From a checkpoint of a small transformer trained on Wikipedia: 444M tokens, 13563 steps.
MLP neurons of a small language model. Each row is named by its layer, matrix (gate and up: input weights) and neuron, and shows model dimensions 240-367. Each number is 128 + 32 x the weight over its row's rms, rounded and kept within 0 to 255. A neuron's up and down rows have the sign that makes its largest values positive.
After each neuron's rows, "fires on" lists the tokens most often at its 100 highest values on Wikipedia text that the model never trained on; "fires in" lists the words (lower case) most often at its 100 highest values on Wikipedia text that the model never trained on.

L3.gate154 [103  73 169 133 175 130 151 165  85 156 145 110 116 132 100 175 178 105  68 143 215 176 112  80  95 124 106 133 124 100  94  91 122 133  92 143 134 106 145 105 121 122  98 118 135 100 172 117 150 140 130  96 144 137 135 103 100 154 146 162 170  85  79 165  86  94 157 112 188 168 184  96 167 127 104 131 116  97 159 152 108 150  91 151 133 131 141 149 119 142 132 172 158 116 147  82 109  67  67 157 105 118 125 158 141  88 156 141  78 159 111 162  73 111 107 158  94 152 162 149  92 158 148 113  60 139 101  75]
L3.up154 [124  77 159 161 122 171 126 193 147 168  92  76 174 116 141 162 188  85 159 157  97 112 111 174 109 144  98 186 101  75 178 154 130 113 149  65  90 141 128 161 116  93 184  68 111 118 129 147 141 106 152 123 136 104 156 118 104 186 140 171 169 114 152 118 141  75  82 176 125 134  95 171  97 145 124 171  94 117 103 112  79 123 186 125 142  89 154 141  98 110 131 131 157 152 116 160 131  82  57 189 135 128 144 142 136 192 140 160 116 164 212 134 110 116 186 119 138  66 150 131 160 117 154 144 148 104 128 101]
fires on: " of", " both", " most", " Both", " these", " Most"
fires in: "of", "both", "most", "these"

L2.gate80 [ 90 174 133 114 119  75 144  87  75 102 192 112 139 151 100 133 154 169  95 129 153 130 155  83 142  83  92  61 196 199  83  97 156  91 187 136 138 126 180 123 102 144 103 108  74 163 144  87 129 136 138 138 101 135 171 101 101 117 123 107 153 136  95 164 182  99  83 157  95 125  97  77 109 169 154 158 108 179 110  85 128 134 175 105 108  87 138  86 105 114 109 131 106 113 158  84 147 100 136 124  98  65 100 102 111 107  92  94 187 155 106 120 168 151 185 137 141 140 127  70 123 148 121 118 158 154 156  95]
L2.up80 [172 117 108 109 154 155  93 130 125  86 149 109 143 111 124  94 102  95 144 131  75  94 174 110 104 103 122 132 168 163 112 110  92 184  72  51  55 113 124 135  97  83  59 111  99 173 132 169 119 119 121 157 158 125 167  96 117 186 124 116 128 139 113 122 138 140 106 189 191  74 111 111 149 157 126  70 102 150 141 198 130  94 165 149  84 162 125 118 146  79 116 149  59 138  93  88 169 108 102 148 131 128 148  98 108  77 129 111 103 164 150  93 156 175 156  94 177 176 114 129  85 126 164 108 174 127 152 140]
fires on: "1", " Swing", " is", "pp"
fires in: "1", "swing", "is", "market"

L3.gate593 [132  81 106 103 106  61 106 135 136  86 118 142 151 185  67 151 205  84 143  90 213 156  91 103 156 125 182  95 115 108 139 175 127 136 100 114  96 138  99 108 138 175  78 146 120  86 157 165 120  90 129 154 105 171  92 138 115 113 138 158  85 151 153 156 111 140  83 171 128 169 205 173  95 197 146 101 167  89 113 125 138 194 154 156 125 126 143 151 144 130 138 175 161 139 148 154 149 141 112  61 165 129  88 102 108 123 115 107 121 127  93 123  99 127 150  85 106 199  95 166 190 134 139 214 160 161 104  82]
L3.up593 [150 131 136 150 131 152 100  62 103  89 196 159 125 162 162 142 155 188 194 144  82 186 112 102 145 171 173  96 109 128  96 118 108 109 126  58 153 171 150 120 100  75 129 117 166 106 169 107  81 149  91 139 199 155 136 126 202 189 108 164  98 170  71  71 157 124 177 105 201 152  97 166 172 131  99 101 136 160 103 170  77 127  99 167 128 128 105 149  95 122 164  94  91 160 180 157 159 114 148 138 108 153 130 113 155  96 112 119 125 159 102 158  90 194 123 132 140  99  80 101  60 102 152  71  88 130 161 108]
fires on: " such", " of", " from", " same", " like", " than"
fires in: "such", "of", "from", "same", "like", "than"

L2.gate496 [110 121 180  87  52  60 140 120  80 150 107 146 134 149 127  69  71 159 213 114 113  84 115 100 122 161 128 165 110 108 136 151 160  96 121  78  80 111 124 146 104 174 120 123 135 116 146 112 110 155 101 142  78 103  54  54  58 134  94  67  61  80 123 108 144  55  95  77 106 135 164  68 123 185 149 155 151 136 163 119 157 118 176 112 192 116 191 154 128 137 143 128 138  79 140  91 155  92 184  83 118 139 140 128 126 132 104 187  98 122 141  90 117  92 175 133 168 152 179 103  98  78 103  99 107 161 114 127]
L2.up496 [ 99 169 156  89  91 131 163 151 189 119 133 112  63 100 115 129 127 102  91 153 111 124 144 110 117  50 106 187 164  77 132 103  93 125  68 147  89 134 127 138 131  91 120  98 122 193 179 153 147  69 140  80 149 107 126 104 138 181 142  97 138 149  83  88 115  68 182  85 141 123 130 163 160  78 195 132 122 139 103  69  52 148  98  71 171 134  61  90 153 158 141  95 132 177 139 103 140 119  73 118 107 154 168 182 155 198  64 143 126 159  97  96 124 120 127 117 121 129 149 119 151  79 154 131 155 160  66 125]
fires on: " high", " average", " lower", " code", " increased", "erate"
fires in: "high", "average", "code", "increased", "moderate", "lower"

L2.gate306 [107 113 178  79  92  83 133 115 104 143 188 109 137 148 160 129  91  98  96 157 103  91 137 122 146 152 137 136 154 145 147 102 176 143  80 162 157 129 160 173 149  94  88 146 149 179 154 126 160 171 105 107  50  87 166  69 150 140 142  62  82 152  97 147 128  83 152 112 108 108 165 173 168 195 132 164  87  78 116 146 139 122 112 130 138 116 160 177 116  89 128 117 104 135 151 110 172 148 192 111 139  62 126 173 129  95 141 143  86 189 154 150 124 141  70  69  83 118  89 132 135 105 125  93 125 137 190 137]
L2.up306 [146 119 159 133 172  60 131 131  65 101 141 180 139 107 130  92  95 140 107 132  72 159 151 126 131 155 186 196 148  92 132 140 110 144  87 191  87 186 138  94 147 110 184 183 135 119 146 185 122 140 170  91 128  92 128 124 124 140 159 142 106  80  99 129 183 147 140 126  90 127 123 167 160 182 116 133 127 133 153 109 135 165 166 164 154 116  67 127 164 130 142 122 111 106 149 155 133 150 101 127 122 128 121 106 197  96 127 121 104 129 149 163 113  99 149 136 117 207 156 175  92  59  71 128 169 106 110  77]
fires on: " high", " average", " total", " size", " low", " full"
fires in: "high", "average", "total", "size", "low", "full"

L2.gate574 [132 111 148 156 115 143  98 167  82 175  43 145 141 109 142  86 134 112 113 115 116  99 145 159 117 111  69 127 106  80 190 133 134  92 130 113 177 178  73  79 156 139 161 128 121 145 140  92 103 101 158 116 157  83 166  77 102 116 134  57 127 154 124 154 136 198 177 203 112 162 139 136 168 109 105 165 147  91  80 132  88 118 164 132 123 131 124 150 114 186 109 120 150 133 133 128  94  60  74 166 125 154 128 140 158 112 159 148 120 144  98 141 156 146 131 155 124 151 104  91  93  83 148 137 186  97 134 135]
L2.up574 [134 101 148 159 122 135 107 120 156 102 105  95 108 136 188  88 113 103 126 111 135 171 156  54  83 196 129 111 150 156 122 101 100 164 143  96 159 133  93 118  95 143 127 132 132 102  95 126  77 127 107 187 119  65 156 137 129 175 102 119 100 195 146 123 157  92 155  76 178 144 116 161 156 151 124 125 107  79 109  83 158  89 138  53 115 111 143  52  93 163 161 109 111 112  99  92 123 135 152 107  84 199 153  77 127 128 153 135  93 167 109 189 120 146 128 152 193 149 145 196 172 146 170 117 123  77  88  81]
fires on: " one", " One"
fires in: "one", "another", "two"

L2.gate241 [120 134 135 172 136 100 181 176 105 171 129 101  91  72  74 149  89 106 135 160 123  99 121 148 119 108 102 111 144  75 135 151 164  97 123 105 114 178 145 118 107 107 115 148  73 125 104 130 150 119 146 111 148 114  76 150 147 114 142 118 137  84 124  91 153 146 103 156 126 134 107 103 117  90 146 123 171 145  91 130 160 157 223  99 104 149 152 184  75 137 125 115 121  88 161 110 125 134 132 170 115 154 153 158 106 157  78 107 170 117 158 148 164  85 132 123 141 111 132 157  92  98 111 190 175 148  79 125]
L2.up241 [ 69 163 131 103  77 100 151 164 109 122 148 121 117 120 171 154 151 212 146 139  84 118  68 175 147  97 116 128 115 122 102 132  85 104  91 156 142  79 176 111 142 140 107  53 139 111 165 131 113 144 146 105 172 177 162 114 113 154 171 140 107 143  97 102 172  41 105 160 127 129 113  72  88 160 183 176  78 133 138 117 143 134 107 149 141 139 170 140 112 123 108  86 145 125  99 111 159 121 158  75 113  63 136 202  72 102 174 140 113 112 112 159  59 148 134 157 146 149 104  79  72 153  72 110 129 146 113 118]
fires on: " of", " over", " against"
fires in: "of", "against", "over"

L2.gate800 [156  89  96  98 158 162 110 125  68 115 121 150  92 180 137  95 167 154  95 119 113 131 146  78 185 150 114 117 148 145 153 176 134  77 100 151 170 136  76 157  90 147 105 104 102 156 102  89  93 146 106 169 152 136  97 103 160 130 146  93 116 161 117 103 145 169 139 169 148 168 133 129 131 184  96 110 135 116 167 154 123 126 154 124  52 117  99 123 162  85 156 116 138 120 166 158 109 143  98 107  60 122 142 157 177 126 147 115 129 109 200 117 101 164 131 151 106 103  93 190 116 100 101  87 145 117 207 193]
L2.up800 [ 76 122 134 164 130  86  80 102 136  57  75 104 172 135 155 105 156 130 180 126 124 142 140 145 103 184 138 136 168 138 150 165  90 116 109 134 140 202  88 110 168  92 165 112 107 112 191 168  52 134 146 112  78 181 131 118 107 122 134 101 140 166 111 102 161 118 101  97 170  98  46  99 162 156 132 114 144  83  74 120 113  83  85 111 139 131 143 107 197 167 115 131 171 161 110 137 111 145 115 103 141 123 149 129 182 113 128 116 157  79 124 139 173 114 126 134  91 178 105 106 126 110 128  95 184 168 134  82]
fires on: " one", " each", " An", " One", "ach", "An"
fires in: "one", "each", "an"

L2.gate83 [168  94 109 182  79 112 112 103 133 100 160 166  89 144  83 199 113 106 146 128 146 102 114  90 130  86 116 155 112  88  77 150 171 118 170 170 125 122 143 142  82 104  80 153 153  64 162 129 146 137 163 150  82 106  92 167 163 142  81  97 119 112  76 108 134  87 127 103  71 136  84 207 152  92 101 100 152 137 121 121  85  70 125  85 110  91 159 114 150 122 148 135  81 127 101 159  72 164 160 120 128 176 116 140 129 145 163 105  78  99 135 111 149 116 148 129 114 149 137  89 118 216 146 173 119  78 143 125]
L2.up83 [142 166 156 188 120 136 100 166  69 211 161 155 112 182  92 130 133 181 133 140 165  89 168 191  62 124 217  70 118 125 123 187 175 144 119 167 171 124  65 110 147 136 140 154 157 148 171 137 108 158  79 172  98 102 139 140  96 137 126 111 106 157 122 136 162 152  98 107  90  86 106 120 162  88 154 145 149 151  88 157 149 160 133 104 102  44 115 120 142 112 113 117  85 142 121 157 149 162 101 177 131 112 163 113 152 112 114  98 146  88 118  93 114 107 136  79 140 155 143 175 161  79 159 104 183  49 163 147]
fires on: " series", " album", " record", " book", " single", " EP"
fires in: "series", "album", "record", "book", "single", "ep"

L3.gate877 [116 112 137 131 134 139 157 118  98  87 115 112  90  90 157 132 146 145 103 123 127 118 165 125 141 182 174 119 189 173 131  83 136 130 146 133 112  72 152 112 169 148 142  76 138  97  84 157  82 136 177 143 119 144 154 138 176 102 108 138 120 144  93 102  53 175 175 145 196 120 148  82 162 139 157 124 112 173 130 123 112 150 136 104 142 142 155 165  86 143 159 158 144 164 108  58 132  64 137  89 141 106  86 126 129 184  83  92  83 143  73 109 188 132 100  77 169  88  72 140  55 140 103  77 148 115 153 136]
L3.up877 [143 119 101  99 130  87 117 172  93 125 139  93 123 115 201 157 139 139 115 145  96 129 125 198 169  92 162 159 139 123  76 137 208 135 119 159 123  85 164 123 131 116 167  97 181 114 123 100 135 130 140 110  66 133 139 142 127  95 176 129 114 151 136  99  87  95 163 166 174  97 111 126 145 132 137 134  80 164 123  99  84 145 194  42 169 109 100 162  82 100 148 122 158 144  97 138 143 134 113 111  99 131 183 159  74 152 150 149 106 153 144 111 135 160 113 125 178  41 142  97 124 110 164 124 137 129  59 121]
fires on: " of", " for", " and", " on", " to"
fires in: "of", "for", "and", "on", "to"

L3.gate6 [ 84 130 118 155  95 116 138 140 138 128 120 120 179 140 100 160 139 169 166  89 178 146  78 172 126 157 127 136 204 160 143 127  69 120 111 124 168 115 122 149 103 174  74 154 119 116 131 118  83 114 120  76 106 145 168 168 170 113  96 142 167 140 104 115  77  82 117  90 173 159  72  84 174 152 111 150 129 146 183 121 153  90 122 146  86  86  86 130 147  89 168 164 155 158 105 114 159 165 125 188 126 104 158 143 150 173 152 114 192 172 147  66 122 110 108 106 108  88 148 162 139 140 157 147 154 130 151  92]
L3.up6 [164 164 134 156 108 111  53 187 114 118 120 168  89 143 173 184 146 117 150 164 148 114  95 183 114 167 159 133 120 122  94 135 161 154  94  74 102  81 148  76  82 151 112 112 164  55 159 153 200 113 126 113 136 123 149  97 209 162 152 161 124 148 111  86 145  91  99 109 166 150 156  77 154 203 152 109 138 138  88 158 162 128  93 105 113 135 134 139 101 115  91 133 169  93  68 129 177 134  99 162  95 139 160 128 148 110 101 163 158  96 189 142 110 159 186 148 149  94  70 113 122 116 126 127  85 141 142 115]
fires on: " of"
fires in: "of"